Weights of a small transformer language model.
Size: 11 layers, width 384, MLP 768 SiLU, vocabulary 16753.
Architecture: LayerNorm before each block, learned positions, untied embeddings, attention and MLP in parallel.
Training: a variant of Muon for these matrices, 1404M tokens, 10712 steps.
MLP neurons of a small language model. Each row is named by its layer, matrix (up: input weights) and neuron, and shows model dimensions 192-255. Each number is 200 + 30 x the weight over its row's rms, rounded and kept within 0 to 999.
A block is one neuron, or neurons of one layer that tend to fire together. After each block is what it responds to, as a language model described it from the Wikipedia text at the highest values.

L3.up108,249,198,152,187,137,213,209,194,147,232,258,181,212,241,184,189,171,202,199,245,154,180,184,169,195,192,158,211,177,159,181,202,221,192,202,238,180,188,220,206,202,245,215,233,208,196,212,146,219,160,212,167,205,197,163,203,181,178,186,257,239,221,242,213
L3.up169,230,205,249,222,186,178,175,208,180,175,202,215,261,150,177,199,192,199,185,192,135,187,202,225,258,203,120,255,221,256,152,210,259,201,165,187,195,223,249,195,251,190,193,207,147,183,210,187,236,241,170,175,186,192,125,249,187,241,182,239,241,156,187,216
L3.up379,244,226,177,216,136,249,201,174,220,166,193,184,264,229,182,151,209,189,213,219,164,195,212,154,183,210,142,207,200,187,188,225,155,237,175,163,157,214,198,164,193,153,194,216,144,234,189,198,183,170,267,203,185,160,173,181,135,198,178,180,176,216,177,220
L3.up392,255,249,210,187,131,170,228,170,185,202,154,221,235,218,161,181,191,201,257,243,124,200,191,203,194,203,205,251,226,221,216,220,235,185,136,158,164,218,143,225,250,155,150,187,183,179,202,176,230,196,231,239,241,165,235,182,189,204,224,197,204,171,144,182
Clause-break punctuation

L4.up613,236,200,267,185,179,134,208,199,202,222,195,251,157,222,198,190,200,177,193,218,234,232,182,190,201,248,150,191,231,182,270,153,190,169,212,161,219,218,160,176,244,190,193,222,213,264,147,194,222,175,207,200,165,211,200,198,215,205,176,222,213,204,210,219
L4.up693,220,207,241,189,180,190,201,135,191,217,153,227,228,135,235,160,232,232,210,224,262,173,190,187,222,236,202,157,192,213,226,248,160,216,242,172,207,241,189,230,184,186,251,232,199,199,198,196,188,180,218,187,147,188,203,207,235,170,180,246,165,234,193,212
Word-completing suffix pieces

L8.up12,233,241,233,231,198,237,223,175,221,217,204,167,211,204,215,253,199,204,180,203,151,143,263,173,183,136,233,159,215,185,198,224,219,238,252,190,248,250,233,163,288,219,204,133,187,184,220,177,190,181,137,173,178,230,206,196,159,207,181,188,165,157,257,197
L8.up432,199,212,192,221,170,201,198,190,200,193,199,229,194,238,201,203,166,190,177,249,215,226,228,214,191,181,238,229,155,216,194,154,202,189,266,160,248,227,199,191,221,134,224,179,193,225,276,158,189,153,132,175,136,216,168,202,240,186,203,197,210,183,141,170
L8.up519,244,231,235,265,240,146,229,168,234,254,180,234,191,192,190,211,203,206,183,254,196,180,243,171,223,171,175,210,174,213,233,213,196,243,152,236,219,219,178,177,218,142,232,151,151,234,183,200,164,214,231,178,189,221,229,188,152,188,193,213,152,185,212,204
L8.up534,205,290,183,170,266,225,250,208,195,220,186,178,162,190,143,171,229,164,153,239,207,139,190,186,215,203,204,188,171,220,223,276,244,222,237,234,216,244,222,159,211,143,240,187,228,190,271,175,216,219,204,248,215,172,133,204,190,168,184,180,168,177,158,203
L8.up582,237,203,172,134,235,208,212,203,210,205,208,153,216,178,201,185,180,205,185,240,228,168,218,158,218,210,169,183,181,193,211,211,158,190,272,244,189,207,186,177,186,249,190,226,218,186,185,207,148,171,195,157,219,209,199,231,160,215,234,161,210,201,211,147
L8.up707,177,246,227,203,193,162,209,174,199,214,143,196,202,204,199,226,156,182,257,217,191,159,193,218,169,249,161,154,205,140,212,203,165,220,176,206,179,245,158,197,217,201,180,163,205,217,171,178,165,164,170,172,164,206,220,169,183,193,174,211,213,228,230,169
L8.up719,181,146,193,258,164,214,218,203,266,165,231,192,144,201,216,183,159,156,205,232,186,226,177,148,203,191,146,183,245,214,178,173,182,208,202,150,201,201,199,190,184,200,200,208,229,234,177,211,206,139,224,204,200,235,215,243,171,215,208,226,203,215,241,277
L8.up742,234,285,182,228,229,211,192,159,257,204,204,189,176,224,204,159,197,221,204,216,190,183,256,160,170,97,191,208,251,181,280,242,180,239,173,209,217,264,192,230,230,204,194,217,167,193,218,238,172,206,154,178,246,218,177,200,192,172,229,191,233,227,189,184
Start of abstract complements

L4.up141,215,249,245,166,204,201,211,159,207,259,161,197,236,257,122,202,173,142,195,241,218,214,228,183,173,212,184,175,208,170,183,219,218,186,223,243,223,211,174,213,184,179,261,224,150,170,201,231,182,224,202,197,198,224,190,194,141,209,138,221,237,231,200,172
L4.up760,236,177,181,225,173,204,206,148,207,202,158,190,249,213,177,187,248,195,154,222,203,198,201,203,180,152,163,187,245,155,210,167,183,228,182,224,167,232,188,212,221,177,227,180,195,240,212,211,192,223,186,193,175,260,224,239,159,161,212,198,228,225,222,214
Mid-sentence opening quotes

L8.up157,214,244,232,273,217,179,226,219,195,233,224,195,157,161,206,159,207,188,206,228,224,249,177,166,196,231,174,196,210,184,218,191,222,169,250,167,232,216,227,182,155,183,203,195,215,239,204,200,243,185,188,161,231,189,119,211,198,165,210,193,168,228,180,182
L8.up221,223,205,241,201,195,165,199,213,209,207,227,210,192,177,216,170,170,134,225,223,180,260,209,244,219,200,204,164,169,178,252,207,210,210,203,151,240,210,211,213,152,158,166,202,226,178,236,210,218,209,172,174,205,190,167,191,193,228,228,241,171,206,201,249
L8.up229,186,264,181,193,239,241,178,210,183,144,216,220,165,220,167,223,193,146,255,202,194,219,211,230,213,181,173,220,161,203,252,169,233,158,250,238,269,172,213,185,170,187,236,221,162,176,261,187,182,198,147,232,150,182,196,217,175,230,259,178,234,177,144,191
L8.up328,202,185,227,253,158,186,160,202,248,197,149,240,159,196,202,176,174,162,222,202,162,237,194,185,205,244,123,224,156,183,184,211,154,177,183,216,234,235,226,181,143,190,214,218,158,159,194,152,229,218,148,168,225,201,174,261,146,162,263,210,213,199,224,213
L8.up348,224,206,209,211,205,229,205,217,224,270,172,183,213,229,203,242,181,152,198,233,216,155,249,191,193,155,182,283,231,169,229,233,189,159,243,227,223,205,208,197,187,195,179,222,200,179,171,146,216,250,191,159,190,202,187,219,213,170,215,216,201,252,144,244
L8.up485,177,174,218,187,217,207,205,224,217,172,234,207,171,203,197,255,184,172,194,221,241,219,277,129,233,157,160,208,225,205,265,163,230,217,231,260,205,205,223,135,184,166,178,200,256,125,245,243,167,220,218,236,232,166,231,228,236,205,195,191,219,244,179,257
L8.up633,183,226,223,235,240,173,217,175,180,183,220,214,179,215,156,197,198,132,241,218,252,272,199,205,195,225,226,206,207,255,214,116,176,170,189,164,188,173,230,199,223,186,222,236,195,192,197,180,192,185,225,145,187,156,218,229,216,248,181,207,204,189,169,198
L8.up746,197,226,200,205,225,200,197,178,185,233,178,223,191,215,189,187,199,189,172,173,217,230,202,238,240,209,173,222,235,169,205,187,231,238,235,205,203,181,218,205,205,206,198,206,233,181,218,237,142,205,176,239,166,238,219,177,136,225,218,157,200,251,157,224
Partitive quantity words

L8.up162,224,239,195,163,192,202,151,195,183,224,195,177,220,177,261,158,191,264,171,224,208,224,214,248,213,185,240,225,142,195,205,196,170,172,176,186,232,257,210,224,233,187,191,161,212,209,191,232,255,229,254,191,274,202,219,219,169,256,204,240,189,232,185,185
L8.up205,181,184,179,219,168,224,152,221,193,190,174,149,176,222,206,188,215,180,238,233,209,190,206,208,210,138,203,232,173,222,228,253,233,218,107,152,231,204,205,197,274,212,176,191,182,183,199,171,181,178,214,220,223,191,232,137,207,208,208,155,178,248,199,165
L8.up303,201,206,191,173,200,230,145,212,174,193,181,127,252,203,240,188,211,215,248,224,171,166,195,199,214,221,158,218,172,211,195,211,219,232,201,164,198,238,211,244,183,228,229,179,157,197,167,157,262,219,201,167,235,188,183,171,195,182,247,183,205,174,184,219
L8.up431,143,149,179,219,206,232,216,230,173,193,192,203,212,216,219,201,168,205,245,166,171,229,205,214,194,256,165,98,184,184,217,205,285,175,220,234,189,218,198,222,173,220,221,131,214,238,159,184,169,232,203,171,257,236,210,251,193,234,197,266,211,211,199,198
L8.up573,178,210,227,218,215,189,163,108,263,216,203,191,248,224,228,164,255,194,223,228,172,217,174,190,184,174,219,131,224,168,192,160,264,204,115,222,217,240,208,255,204,218,203,197,178,205,213,191,223,192,188,214,213,182,249,213,219,171,225,205,211,167,128,238
L8.up590,168,183,221,218,147,244,135,188,194,218,183,245,181,192,252,151,229,159,174,249,186,215,199,197,161,216,226,214,177,187,165,168,230,194,171,200,236,194,181,199,166,248,184,208,211,193,168,111,210,191,214,204,273,237,192,188,283,152,214,161,231,204,199,167
L8.up665,197,211,191,220,233,212,158,201,155,167,212,161,179,172,201,195,181,129,213,197,193,199,227,215,209,194,153,163,239,202,181,216,224,186,172,220,225,173,152,231,210,188,173,225,187,202,211,174,213,199,143,183,260,224,223,194,202,162,205,171,248,159,170,207
L8.up703,212,280,225,198,217,239,140,189,186,192,233,188,189,233,242,179,222,197,206,202,173,202,231,182,190,182,181,202,176,175,214,233,229,203,164,163,258,172,189,221,176,235,219,210,175,195,212,195,177,196,196,185,213,196,176,208,200,155,211,177,258,208,148,199
Clause-ending comma

L4.up31,181,260,228,303,205,181,239,203,204,226,166,234,173,231,216,179,211,142,211,223,181,229,196,212,186,219,162,175,171,227,212,199,238,208,214,196,223,191,202,227,202,197,191,154,187,181,184,241,228,201,186,177,162,158,195,212,249,227,161,240,211,201,199,239
L4.up118,186,199,176,239,161,195,230,155,216,244,162,187,187,228,173,193,245,161,209,205,245,168,221,207,195,281,193,216,207,235,155,213,189,211,155,214,198,227,215,243,220,232,151,197,234,146,213,184,196,196,199,233,194,178,188,175,225,220,231,236,216,167,235,175
Numerals and quantifiers